Part of a small language model's weights.
Size: 13 layers, width 384.
Architecture: RMSNorm before each block, rotary positions, no biases in attention or MLP.
MLP neurons of a small language model. Each row is named by its layer, matrix (gate and up: input weights) and neuron, and shows model dimensions 64-255. Each number is 128 + 32 x the weight over its row's rms, rounded and kept within 0 to 255. Numbers have three digits each. A neuron's up and down rows have the sign that makes its largest values positive.
Before each neuron's rows, "fires after" lists the tokens most often just before its 100 highest values on Wikipedia text that the model never trained on.

fires after: " M", "M", "m", "om", "erm", "|"
L10.gate351:092082134116130128111151134091097091155153145116157125172124149151161165127145122133162094140196070097164127131103113134111187129134165120175094126155133112142113072194124134125134114106158144119100165150093100143090095145179125128123141149136138164061118090128134142107132081104159117078118086083103033100114147141137119157147143124109142142113117126183105115134070158104107146104097167156187084181151140143164134101140154120121105118132106120116043115153070151172129104079132123115174130124127144110116148166152151131083131140130073170115155158062147120122174083162099105073
L10.up351:127078115130146122135126091129135080131104177114122096118131115115122189120126122105106075097189070107167176136117140136110156105052150169091122171140105157117105080148125128106108122128086141140103070189139116154112166080108128103092130087136174194160161116169175090068149086085115195120116128125149107113059163120124122115103164090166167101112111110192152145106112101130158060064124131152216110104155205163097149096195045141096140081129086114115081092151106087168109115105136107163154127154119154096170074147152134152146142077131095118123143105072094134074127081116131162119

fires after: " |", " v", ")", " ch", " and", " V"
L10.gate171:128120136049185102130096086164058077111143065178138150163169099122184145167122088094153129098147143088130139174118098133156125145087131112074140108105085140113153137112154115126155113123133135107154063127130088073184102168184137167132110110122099144104112195063168100092178120154124118108131105152130111037132072153103170150096111164192169160101146120131096065141101135130133124111115106137124161133081125168130097145158099169092131138176136100116156101107224126163065154151122110172172077169132149181142132083104101120075046145136143122175121145088150142111171170151123210089
L10.up171:099124092091106153170119152123087145109102150151104135102171069082151108193154111108136141093161150110108173141101135065148129152086082090168106091133112106158155130132093099049135143135131189128175098190147123148172151133151168091110136118137127128136070121066135150153144208136127154068132150147188164134104156137111114116076100145180173114123165128130143096141139125103162124168139109134099122128113088149174083159162095113063160088147188134134166151139155104104098103131142186174105135086108125155152134165121104089169135060090121078128179142173169136129096121152084174124

fires after: " V", " N", "-0", " U", " v"
L8.gate750:157129155119150105156161090133129088114163117121127106165116161153174151174163081130143124156084075107173159109114168114082174123175164097121108161126070154179186112132124088136125131133083113093123081097142134084171141159140128119098108150168087139109151145231170126080123003136136114169122105084125109105164145132155094133130216200095177126133161099128110090153075101169088151112117103134171107134117082121099120141115162151064131106137106169091122127169147100123103120190103121127145136104125135148133106109128131093085092102092165185082062111125131135141132131131124127059
L8.up750:142152163160158115154069152130079159115184116144097145135142089133132180114132052128156166132108103138142146103107130187111160117111107119124106149149087103065136126123144168146182094083105187120179078140122137090121147156153113088095147110138150164142105109107105109151129146132138117111111127188138114153103122125181159105224161088119081106124109120116093114135107125154136114135192192098124093097113047137124127184098128127161132120075092136133130103138071095186163198078088077157206121090053097107115165091119100120125213112141118131101146108113110096141148175095132087123

fires after: "\n", "-", " S"
L7.gate634:050147092134145140115124167169111153144140168081137143187114147083174096136135144128099172096132145085154128151070149118129097132163140115163117191114111161122164113164093102111175111073079072100208137108100149101115120109110184168157145103135120129069123130112155142185160128153134177180085143102145125082155176110156131133163110123137094129139133136144102111085126176123155168111146157170127101085148146116111152101175162154074163212143083076112104185140078112117176119162087100153113116130153117063121075116113106142141147112160178146131185090138145154155141175063119161085
L7.up634:108117167153056129152145055113137163088122140121144110188104113136163141164170148121146175168127153125167133117105106102193126076096122105144126195100080094105117139121126124098074158104099083080144154168151124117136149031101156150161183083155126118144136138144121137124140150193096105157104117159087139114147160146114103160105095137119168122158131101132154106145139095084176098139122161129113128150176162139157095079126102064140127107114040127141101140064104173142153165159156172114143108101147140120149143118124081149217181161114167106066077136134093087070182151142149081134

fires after: " K", " H", "or", " W", "th", " ("
L8.gate733:067025149107111090129128110157126152171057112168110115072156129155183119095191128072126086125143122130075135106102170074195114060075146144100094184128130153123240158116179074156075142096105088130149169039122119163150178154140117154129172139170097098098152126111153108149178134118070116111078202109144146085162120107073099116120159182117176128138125086223152152135122116132067131082099122080170137122131142119094207110147150127141142114161097096136153114140118174089133113124158126131119093144132159121160151114111122116126096132141125063185158100095125115137177173131095129148
L8.up733:163133132097064107154093162051144180132133096170106106154165166160162086092099156127165167138153143110151142130133152099125102204125114103130159119111133120041178135114133120116083111159103119150125169082095124178110178095149095136161161078099188118131139157139095101157115148101129136123139085153105098154153165110153105106164116095111096106115105102155161135064122145169174165134174112111135087178159110081086075097187125113095149132171126102123125117177109140069185154090106154131148142153141205135127103076163077121091115125107158093140075131121138091121116117128124130211

fires after: "\n", "|"
L10.gate862:076118160149116211139084125123082118190087145144096133168208105163164128118082132142213164149143085111105086131084100149117082123114178115151147209091144096141173139147099130141206168121106120151165136113141064126121133107114082162151150134100175185142153117161135192151110153079106168179092158138109123083170083116100132137095125160120138138114114133115061080067112153158145113139128105100135042124052167126120166134104137169112134080167170092134127086121102170144114213161114119158075180154132119119145145113177141121113105160129130118064139121105094068074131117102129153154
L10.up862:125141114126091108099096141115072116122115103098081136151141081100117196097115132127097181105081175078135189125107119084097143110121075147160149147167132145154146129133048177112107119174172164116131108125059116132118096091148079140108072101117099114125162143127082108121121106087121160093177124191061117142145108119118092187104109131076106177100175082130145117136150104082121089117090141087128132155128183131137170102152116126138164084124177139123103160173099193125139162130170164083078095126158116094129108094195130096137087140157150063109173116085131176106112080074118134178

fires after: " F", " f", " W", "w", " R", " In"
L8.gate340:142175150145144175135150088116114157120119150169131153168152132123104181095081161118181126125154081112188131189112118157131140142119134159066167076099110131145146109070195143168171099110077145133157138111182154104064142109104167124081171124129170148150168122133138133105115160087118143093136118124191153169179099150131132122102208174069134179122153067146115095112153133133151137123156110131143130078120127097138137143134082175086158183154180172042136055148106125149111111144163146155161143096122065101116133080160078069076142070113156117107137107084156072172116160153205113119
L8.up340:128146183139146116140104128088112080130139122131181143148137114101105113116127115153111097111157053138150132119104096106110155141083119107135150083169142147127100160141152146097107164080119184170151143096127123191115152082144141182166167102096094070103150161055160120127140135171078124074062078138173119149125078135115115062157133172177181142184135135131098121083174129127161084180122121060150118056098109087195172126073137197144113145134153183078116114189127091169164125097147162057098128109111164090183083150126152062066194160173122194125075140098115096111103125148152108105

fires after: "\n", " Candidate", " G", " v"
L10.gate995:110067168170120176131107152069142145143171135102118086148104127062153124154091079135182148209223111126179157147111109150098138099127086166104095138085129154099135147118092174116101088140197093112171117111132187140132082140100127079106120149101093160218209141105108140172120136079146176178126094106142142064129135117128105120150118157094117086127080131099185124125182152115166103135195176086128140095062124107156086129152094161110131158143106107126154083104118153141130083131105134106182146128079071096165147111130100122207098104149114070094149121164111162117117122139075085130
L10.up995:108091098146128179140128105139153136164115133119128126195103188066124122126155091161148130170144199131150151189047160187093136156136092103206145072158138085202095155124051151120095074152152108153055122093097183115139103088151099124085092144135067128168128159083076105181141107170085146140143079145169133080129139123106094155092148130082039154120191062088085090146139178161156107080171118098110150143118141137174151101143094167148119140126167197158111192110123096147161129163084116120105157160106132147144109127131187112144147124156158160148120099143141102124114130097183166142

fires after: " |", ")", " S", " tra", "mar"
L4.gate527:148096175128161085082166164107102084179145124122119132122119185112124109139123128086152116118118132172136167182125177091098153083185075115202151086135150069122168149143098128101125084153183110110185115135096187170107106099139146087102085118140152130113155140139114053111169119112132140187082092074100129100110148116130098133100120127109101089123144150127068163105154096165117126111127116194121096148125166142146134107143125116146111150140132160110145135069169097140108097104104134158142119162139055146131160095094130128135165104125142099064137122116132100126139143175103101131
L4.up527:155149216174149130081143190101111120164082142158127135126092140114148186088150102128144118129125134120153081129059139126053150132117099148103147047156114103088141121112151101165123075144123110178178183099045127141172116150084086114142115183115138086080189111183138192154151104099141118115118137140067070103124138173202142156086187092172140128138099128118099143092150092068159106127129144144076177113149103135120176157116121107163087112172133156146124098175157125120112148162113138168179163135135061168143141132158108123169110132187215118113154127180133152143153152074187077055

fires after: "|", "\n"
L10.gate723:114095120118153098116128166097110103128060106145086107152108093123137125103166124120077160127189144101074077129102097148124189089122093089105044124053096168126162108161068132148146122104172119157180098106112062128144170154100119113077138117073108113079149164103106134154104166127093176098169107105040103150149175093124140157156142098115107053131161134189180114162135126124096067142122144148168140164151144110131095076153148124135117090069081128135113133151140091191095146115179044144097192109120143110157119128176147139162100098119094080103117128120161122139107143068121155115
L10.up723:157189140098092146153102141144123084098115135136142102126137075186138125120097112130121043081105079108124083127109107148148143106114099146146127047114126123103165064084050125148137117137073137096116151177218125123135094104170118138119103076122134152122132151074122170176153165125123155166157113143153084171130127159108093125100109128082099080112111169109114108054139146107120031124195160132124160163117150111140099081115099152165116046031122138149130106123106165116131146180132125185113151127130139097172150099068181148103158045124127103140174122107130083188059132123121151143

fires after: " ", " Abd", " Mad", " a", " J"
L10.gate454:154112105164164090087122138156119159144112199124093092139164095153138090130109109119097171085139129091117078117086121167155118100102159131172076123116118149141107057128130094116073112164168144146194171075103072056106096079184128112029150126185116194158195099155136137112127070077149151120158160153052089161164120110120149096115163156112095165184091198122119123194164129161038184151113146140142077200175114115129064175051110129081197111137093152104137131134103136138103125091145145083093128131076169125133156134130137146116140131132152116161093154177180123119103099181136149147
L10.up454:112129119127133145103103106177106143152083204161114092107138076107185144153180163076136147191156156201101135124174157084202079170176090102163136123131059157138144192155090084147116137133102115181132090034111118138056120116095123141118180146097148110080109117100101118084130145154143140164131100127124114134133143114131170129161112140111135194134081075094108140133184111119125186120098108127170052141140133133124076133153153066121123155200093085174139116127140099131109171103096097119157100128139087079099195096151139127102140117088126155143114160111165125068103116161134155141

fires after: " G", "inc", " Ar", " Department"
L8.gate118:146127115139161191126122101114159124078116132163166139108096177116105131152083104107153181152101128102138130166170130150104104087118162151174100120162137083106126118113137143118111087140110118128120123089131156121083178227120116135090194144129082094157110167109157058174120159132073201078115017118136182116138116137112065110131119121113163101117099144098154107153150169118164113118109094159110135114079138116143098103076152114113152107175163167181144140136164117062120177131199134151152194165122091125123166097128071142183131143097116133155126157149123172162128164069103030106
L8.up118:136146110092081171158181105159089135136098082057088151144126062086157125160143145141111122133180093115108156109179146094186073135177131152115094108165133143174128107128201129107150113189124176094103200152137104141105139154125172150136100077188098153113078140128079195085104098117126111075104114102145107147128171140081111130109172153131142123107085151147108111121123076118137175144076139154100107192143156132184055084185159165108103129087106116141106113104088179135116133148090134089112165144066145176078138169114139137212139116134184077117092098142088158165110131133177147099

fires after: ".", "s.", "es.", ".\"", "e.", "\"."
L7.gate1022:135088100127166122140094144146076119056196128119141109121099151138141138171115127128137152149145150107110112158101129118093109135172135139105093098081141081098141179080122091178140126130112146145105137135141196076123183086197109113114155168161170183135153104126116144132142131122181186135151165138081160181165173156170099157143133100160119115150000045166143131116119158120156171111127119130064128118142145176111087087139105092121166082108107159081169104094132123094131093141101093040154140127110161154142116124086123127127160139100169120156091051117088138124102129189165092141
L7.up1022:158122165155193083153101099115155166087108067086089040046194166132159138082111130108113165107125149156098104208104120085112191135114145147082112106080123172109127164106104085147092132162139156121101107149141136139140107186182129083163170190142125136176155137155159163078080145160105123103120055091169131114126104145151118100173169164179172155131118074135130156100114152176103148116123149067143126163114125120104159147193089120130108170135118135160173091117124084136157117138088093142086148081172145153144169103091166105135109103130204046138114162093150184150173158089159111112

fires after: " h", " H", "h", " b", " j", "op"
L8.gate739:185146069148092164132109131152146127146135110150124151125160132148197091135091170119119202117120157159163125087101160113131098091158143147115113138189101099089190159099106114140205149118114129160145137118114159187158091132063153164055108135069113131126122156138123101074133164153096104167122109101104065089182176168194160094121136219089115198123074095085148106121132114126094166094083120154109069143106092171161123162101137153112178118231119134134120060090100163154166144116147100129154126167052212075120120162129093134143138125179125127118119164142072099148081152130142129135
L8.up739:175150101118105137098101140160171151170131106167099098123156171182140090152083130089195093130110152182134146093104170187086163101139160149120106089154100105141092110127200143062100058145161123100096151160095133098122136106104154150142148108111135066152121202126130154105154188158126055136112147143102112067138138114124088139122096156203105118171119150178195097110112183133136124103100080123138145105114169076141114132140109143116128073161107114198122099140117083166109074089106051103135140169125154122119135101183123155113115135160132120157147113205131157154124121137162094140

fires after: "-", "|", " in"
L7.gate442:107123101083167153085115125162114141090127192113084149169122177127141206162093103165105158112169089102144172155123147121111118148146197069138082114159141128137078165141140097125118089124134171138154141101131127107109107099170120143106140122077132163111182127054040129127097141099155119155106132132147099165155098196108142124145129087159162071144132085155127171086136109123126095176104092066160120142132094132105130154114123153088151145149130162174182105098134221133151107175153090084104126110162088090144133137142145094153132093127079165137124112088088127168135080115169132126
L7.up442:115150192135077092139170106056100136098163136061117107123114041109096081163120090147116130185075150124120120089075145114133148087171113150124122127138134183074089099117122171206135133126123167107121134174147112135154095122140094185127125140111095129126165099106178164166110128163138162130125106139096150142167169142173060118167111125059115119105106115120187092115150132111102068064128165157145152138118207134099100108090125138132123141063125122086159177113088142152061180092178194139091112096123154100074122066111092109126087092144184105101141087116153134105097074127119141143

fires after: "\n", " d", "-d", " CD"
L8.gate851:126134140121123170107171100209129119140143115191108103109124098098134117193163133101160099179166147062103105128110114113165078106111158145092138119079134129167215157102126117093189104121148138149145136085151112171139143110098120174119162143030075146084122141085149129104144102134102111150124109121063112164170069161153108145159107175097166157148112087045138101137123116151212177113106124086140131135079131115105121123147146137061168136127122104115158068118162110140113164124149117178145157134172165100161187107071105109073155164118113090127136116060137063152107119128153192199
L8.up851:141096142138188161094185169142082138132111165137113064065192164139128136078115073135179093089099126137120169179061155081127136116053136215180137074128181131137186168095147112148136147146080109140140203156127118158122119119131117081070090031132120117127109174130091203100093091140115100178132144116104099089135116164113147129142143145117119084086088100155111116129136114149161189083126130111171149118163108143088159112139133178159125208080173147143137134118116115122176126091118085120136159138213073116113109122089138116144088119126140142129101163112155164113114070142066131143

fires after: " U", " r", " sy", " n", " R", "S"
L8.gate469:115162182145156108108076106102173101098151125160120107133159141180129115049130150075092066134136132104104149149110145178092165093128106144093154184194099114128123117079147131125141102158090124122160105121113126146134198070138130177125075165140112068151154167165125103121177098141233148134107093131115179058172137118130161135080121142053161156056091100170119064137178132179115135124121158073132109135142135097160144093174131116049161113201115122117108113162155173109096114133165169054133224169126088117193107150118121094122131129167123102125119126151100123137128126167172154124
L8.up469:088105144104186119098136113114131087178157124160103219115122123051146215111144093138170141100051105124157157145121096124168110120088099064149094147140141189169179139177110111181061157116072115090203153115136152117132153132122163188122120166190136142144129160164174069136121102163102150115094128130114161088164088048130147125188131139091123084157132112143100148174071125099169099123136138115148175173138154147165192110109122095123143127136137169118165135110143149076159107143173186108131066069129129103144123168125122100093113120140097157184102112135170136128137196133195126138

fires after: " G", " gr", " Tr", " Ele", " |", " S"
L4.gate566:152077095123119120135144128158165140146104151141133200121170166148097129150188176169093119172118155092150136184140076080060111108186131154147082153132099075123107144097084110128098168115130116168119094117105123106158095123162186147058155153121139115091130135087172123054120078098080121126111119143164207166111089174129126144164104167115224095134139133149146072135226097121122134080119146197112134088141170172123143144076068108115174196195104118126188071076116136121168079088127100080112127102126136166167134100095075145105090205176210189148134162133088146143134112128132172161
L4.up566:162133140097099134087133194079172140188095094153125162170139094166176038108175155181099170133118181147130085130194145110074101117199117154105094148101109085143128086139087108130132146134130132145173140188106138147090144185088136112097156134111184081103136114116164149103127180065143145121141090102092152149070102133058129096105117151196122105173186158099076094088169142122117121120094086132073195134160098127135139198100161101129073150178135068154172128134104089075155170166150105174109195157148146109131202135121169091128159162100181119173117117198115146180127109158124159138

fires after: "|", " |"
L10.gate475:086115118056140130168052074091140137144116147158159117163158122144133151133103135060162107149104108086157111131106107117119139132156121121144104128174145116107100164152094187115131164152135105111092131130130145149181087173082123183138151109095128141143169141120139148160158202177051132151128108143105152123143113148047109138149110140136134106145068070151105116159076109115097188102153124193102158083098114102128167107150185163138087118168120086139114106150170099099117134116145137087142123129112096047142157129149135149155143134080090105108156100064053117097116139124128148147
L10.up475:090140179166135191158165133153155214103074149125074171141117125121075165162156130072071119181143083153136162172138152124118162105004155102150087099147136086127118176148159093156117108138099129209132139121088153112134195095105153131154116146129112127145132101149154146146121148113052091189113082092104169157137082143137152148095105149123064082128118179154158127132171129160109050135107171171141114165125074111145154145127085106059101086150114157138125121150111121149174172133121084123157175111123103130145135189092132173120114121145154097156171069078117142124165162078094118173

fires after: " in", " May", " March", "In", " since"
L6.gate922:126164106093076110116138138174130111114156179119136079068082131105090119116060131166141163166145138119174128118131103140132116042109119133077059139137128135075214150152146136103122145096224127168116102088146122099106125185089121178123092139116172155108134122093088131129092156088057154128125102105091085146191152183182154128141151121148178143041187071173061091099074091130124197079135110107172115078140110163142097147126088116083122131107146120094150120117107101114091111063140180101169127079166171061166085047105117160109068150129124146088087092157132105133094102093089150116
L6.up922:164067159106085115128088119149073150046110109076128104112126203132126089050086169141131177106096153068152147089096144092116099131122133068173111069133134172077109109162165098180133071121139173181109130145122148140090127109167121102139082119117089142099136092116158201162098092103110163145098122113153115148129153147213124063116101118125209054089136131120188136182086096101161186174122174090127117110086184112128125135159120135181139143051132073135070163181096131103142145086168161100153172112176159128144108159097132149123167162149127117122151103164135145137123128086148152092

fires after: " F", " v", " V", " f", " Chev"
L4.gate181:098107159094132125102087133168132172152095167136149088147103146120111126131137142076117149095074100114068143180121123114114068148109158154075155104095160075121161112106068078119142156070118140147096155112143132111137156145146146100117185140099091118084145099114156086125122078163088160124108107094150148097146145114158073119130111089113177187106130106124179129139171083148109120192170177118094210109133152109160173124101139105134147147101141110094091133163173079115136114171203138148125187089103140161133176081124140120122130085114074130090135095064116084111155134167070133147
L4.up181:125135159089211138206095151085110103114145139117093152089140134106147104121130126084109094121099089124104161093091133139105171116171124117125178143146149109096134095117146156060144163085110140108117155136096115155151038071116132136102108131118086061182127154059119175078110091141135181122122123103126142116094098073097114132078098087129103145149149157154137103165123121172133082140113102110129123071083104158177177146133143165120180078121109159134134127126130129138058128163112106058091102115138108101071178090159108054141108125147107102148103099104137172151161211132144091071

fires after: "ese", " l", " Abd", " Ev", " v"
L3.gate467:131123074146113126085105089131160089137143084164115127131134063150207122135132110068102107114124138079101140173146157103109161077126109176126111145105127147146054125111095105124099127108143140098090131157112079162134115135175160105101109117102116198121083087179073159165112112183110128188141101159135160130097135194149122123107119142096039110086214143079131113145148097162101134096163189126136158120120132167136097077118100112121136126144149120145154173121119142134136115124164167125058180139151141181121084112190135137160080166137070180122148149158102144160128143154145077109
L3.up467:149117159109113130126144139088155107148164107138143115153102084126122077168120113143147120141057136128120125129123138075128117134186158108115116114097141103133099178154124085164110167175170117150101128160163149136148059163163161152175070084127111147102164099087135120079088077155121087153138132098135153086170149085140115187160154122161135142132115166156203132175173132144166103145141108122137171109150158123160165172055120118124198080149166150077163137096129168155148112119128108090155199054132155112155134102114090099091090072141157165184062146139091149168061102133106112168

fires after: " B", " b", "b", " \"B", "m", "h"
L8.gate911:097117106091117168139124112084097101130101139159096123097102129120129133151104127106091178129100089114114100127099112138082080081133151177081126138098142140067138080104195169132118144152188137100019174128100185125101147168148155130136134132092120134119203162124149165107136119129113113145142147053125068088179115134139115106142127155113152181138090098163153153152099048129110135100105127114143111116123104147095056055096175155179129132118158094154156088110134164145108141115119122171097201159144207223096166100157176097102156172112071125116126104145132123160136108129167087118
L8.up911:105090185105101108086114105128141099084090109130142153089133147128128115142079108152118194138121094112141105113091108100122185120112105180117105147145146069169110152084170139100099098137133066203098169142099105084142178067076114099090141135192124165183158114108199099137120153143164109135136144148157159091082140147105141113144125117117086167121171079153108146127085091158158129116117202119162108137150098161104076102091138143157134102133240157172149101172091188138132109092096152144137151114155114106179153118114130084169178084174097133137215134161093173150189142059140050109

fires after: "\n"
L10.gate514:129157155155159128169124126129083058110173191107136155099089138163116174130148141163139101164095163100152192133083178138160121087144146136151170159146107126170125180080128154114154163090104133105147103131158108125185153045099128136114087144103117120136122158136151127174079074149175155187079112099156142131172115112110137135121166133111114122138168088100106135129143157109155170142178107164094123141070182119125174097104080124119171075164128122129115138127131134150079153130155142100141045123134147103165090089119099143084166154132074138118150193076128090110092120144189137171
L10.up514:143183162141148141095156127117109057132171181082145172105142164053133190193127133155165090118122112138119177108112150100179145118144128113118124127108186093129089154112187147153221142112129109109112120158149172133095115111199146168137170154113189158131110150160118123106165111085170163092093131146106089183151133074173108125106146203170163132082092137153094117172189158156114123109144088083094072119071191151206175140105019142105182139187164097093192104124186150089135201133169127144107150132164129100143130169120147152144107125102144120144141121019134122098085096121186123100

fires after: " D", "D", "ab", "é", " d"
L8.gate494:143129106072135126126123128115136161090138199097183132171135090124177131126139078155122122134147138104130085165113100139113120122150205166164130161169087168110128141168120114169094119083087136115127124114101142053085096093176106091138150140096113192163171159166147181149140133118118180142109081131169092168204146035153114093124116126074160122130087096160162129086146114165127142099216144184121152147164202138147122188175164103141130088135086101095083117200102147106155092107112157138106149141113132112056171153172127093132077116144044141095147088168101117127101170192158165128
L8.up494:101157164083123133187139080137205217101113145081139123075132154064165088134133110086161169128172068138200069117166157111124139134154114128093137172152106144100153174140114111199121148145151110092116149159118103124093157088074081104133119106096120083162122122140138136109107117126090096131118091114162160079131151131101103120143082137140151106165133109124159151138147108172105178157159082101076096128188128128130132141152158105099132047154101128181127142100156144151128137070160117091113136073106068123087176115158100185128130098057120096079170095099163135142148155119167138100

fires after: " in", " In", "In", " As", " or"
L8.gate456:124146170138122099134131118159120175070151178149102130137093141099106100096080117077131108115067112085113144184134082046140111080106124131173093111115068113093107133152128157144124128132107166183105197115059140138097158132101119133110115133156136189155167136105112119061098108103117153105094125121123111158131146111142047105184145119163070162113178124124133101153112109150083093099145076112173132132104089077079158130114107140079096097138072111118146086129156105183140135117093084161112093160109090142130090087132160108127163116079095133159151117125111187166100128138211179154
L8.up456:124114200086171087152189103135073078143138116133136149155127139117076096126127153159124081095106105112092066111111163121148147074182174110117153141152158119085123141121152132121128119106100149120067136138081184178140098092052144120144073103114090160116126100131119160053099055119109125080160130170152124089137177125102154133101124035113164115145175149117074108099097158182101068126135109173080155124135113142103084154147137171173102125116126120109129106121110120093089081174115151100147113091116142113108077100135162187151188105119205153126118177144137136114095116187194120136

fires after: "\n"
L7.gate391:180114129134088150137084103101052147134210132083124129162123144132104111138128144157104090106111069114152150129075129120196056109065108153096128133188100056096171150117163161149115144136152111139102127192192151087109212076101154155144130104105139183135133140095172097165093124134176181163147110122160167079152169147157104152077142117120147065105118114085132136132112100119199112147096138123159122165108139111099068108140041141119131151121138106120174117085087145158081137119063133092125174160128132110163159110113141128103125122096128085097107116092137067103110120156156199219
L7.up391:120162152153063143163166176119084151092144104145125179111137150139088178156136135152095100139129104111163093109158146086146088119153144112179186157196207049119081090128179145128114151169124105133079126167149176149137131097106103128079114091093114159126155124092092120151148151095154175214119126175079067139117135097157082145134159116133139078108141126101165099174137089129150112137082092126084122120139077108108070158114122217125170114096129075155119123106161133117131182121072115080095149177143095121091116125155092170101059109162155167123128100101167081174065167189142171153

fires after: "_", " M", " V", " (M", "M", " F"
L3.gate405:099147189113157092062125165109092114199127080130095152168095147128130194092081087122071131126105157112112124137090127156127167128152119137136116150180106140128150113165113129150115213113109138144155144113151186097104123122124111164146116098145156103119149081124026141111128160125155109120120126086104141089102128097176165150148129141171156166123173108167106131185122178158111149123133167120152095085119165128073115129149114103100136104141144098180102124134125103169141201094145071111150080153099157136148150170142145148199143096113163130115096136062109141098144088104170109064
L3.up405:070156151116201145146129113068114147148131132201134080168159088138116171115104119168094174099161091161135081145146108120138131110128159131137125214138129175109127120146158144105165133196098155115098146077126122155119116172116139126205071112113177072057123128104140132097135158150129149113166118084203110127089110149132109117153149119140108141105117149058130128102044155131078088134076158107114123124116092156077065070189142136123161147107098137108157131156112178091110137129108157060109115126114202115167136167122141148153089128126156065139107115098056109133156117146189145065

fires after: "|", "-", "ion", " the"
L10.gate459:074135155082135113097156105144113164129162119057105060121096110113094140176130119124107106184111116219084081159168196096162141077131213131078125171158130115091103119151164130191219111113100068096176172097170136106108134119088125166122131163153116081059134137134136121165092151149135117141132140106137113101176104112146095127110184142118147090084188074134156093121093154126077122198125179161121161115120178094173113220110144121081187113120114088114159164096131116130106125141131127176161103118128131099162141070126087160114097121124103117166161140115141103044146092115125130120
L10.up459:090075193076107159116145083139143132139106139123158135135123111177088142127138152144084101137160177122103122171098140108149112142087173113114102126146131172085076139150170091200150100155114099164075117122163151116091115128050149155119158123098128069098129124086094151162100132075109074107093170112091143104160088101149123195126108122130078113158201154210104128124099084099114100099096171109121136092126150139172143173106097120120115076178124116135123117115110158127140119106175139130143117109156066126139168127144135109143138116169085157179142142109152023095156162113124108158

fires after: " C", "A", " D", "T", " O"
L3.gate707:077090173139125135084165134136091130120100117195138126164143085102174161172146152113153080139146128106113108136126186147103089073139123204129119112117109162130102117151083096141128166133121130171168195085088127106101181163131093162148146124163148083087098100084079117138118151167127111121119160121112096109114089116144150133122115122149117121142126122109151137117143161087120170133072111171120106145162173132179178124100175143174122125142070109143126127140126185133073089113142171146097087120080132110140184105126155117126171144120099074126134138137116076160234151100147088071
L3.up707:172120159057103081154174139093096113060108130107101068139135132088099127125118097148173114119127029087093127167168153107103109142075125145141118085174106127110181031088088110162161183144118128164165138104158051145170128103151148150181170155146121128111097130180081176139103164191138102117124076102116118156110105052090169096079127152126121146210125111112100126167126166169070154139074030145169136164085136161095116124094134108176109134084161148144115097126105177155126110117152159128098176120109171095163100167124206109071118142112117146189114104117152139095156124098099122152

fires after: "\n", "=="
L7.gate182:144101095163141128101115155133166144143170144150159103156105107105155160140164127113074168144131115164121152098116082114149079130150124136153137109102156095163164116077158155147154134131188045074109150088150125165141128104118136147140106108114166185168122136076140112088093088078126164123101118223096082127139130159102076100163155147084116108138139156124143086101166083137104114145151156222173112141165160117105105100171132182127139133151103127130106067154136094152104115124172106103145153140068198139088103094079102138161104093125111085089146121121105096120119140103105175149
L7.up182:172180117140128134102133098139166091129216096105081121152132179170135193071167156120116104142151168117097100118128169176097125118131134164117121102136185089110111116105142149157160144168061101115188066109045103084078105134130145087079156129103141084155152115126102063133073050125143115116104166166131104199111163075174134123049181105144108099114109199091164103140100207102102085145174095115164105119093085156087124148121083110144142165165115163082139123080083081105168103125138098098122114122065112122173079164117100180186153111120066050122163133135116121094055095161153139164

fires after: " F", " W", " H", " K", "u"
L10.gate175:140155086166132133071125094077113133117165139125142084149178142146129205192150130122130177091140117142121127151081103101148122108110110136201128132146107133134119204081128153132118168116115097182092180141113140158101094139169070144212213107119096139108108139041087118107090161067087095107060105119121130096190160167112114117128059184099138118131167118164114116123132113116095139120089153088127131115111169151124100095092126120084116108134160129095158095077121135182140122152107133119132114109086124138103149105141138141158137121171119057112069106145123172144099089112131075146
L10.up175:150058139116155130160103099153138092121111129124184127115137116187158085069144160168156124159156165135069150115114132105092063080132176104081095112162127169132145143095103183151128122117085118111095108089167104091141149127177182124120104104089174167131184151101112059115177092158136112156147118093116098130079135159138107108118140094157132146092035169169093140099165198130118139111122119112154120121122108158043148118177114140134183091154166085129095107120082113108060111219115140104186093199189076087143090146155107183080117084150143157154090126096121057135138114132107099118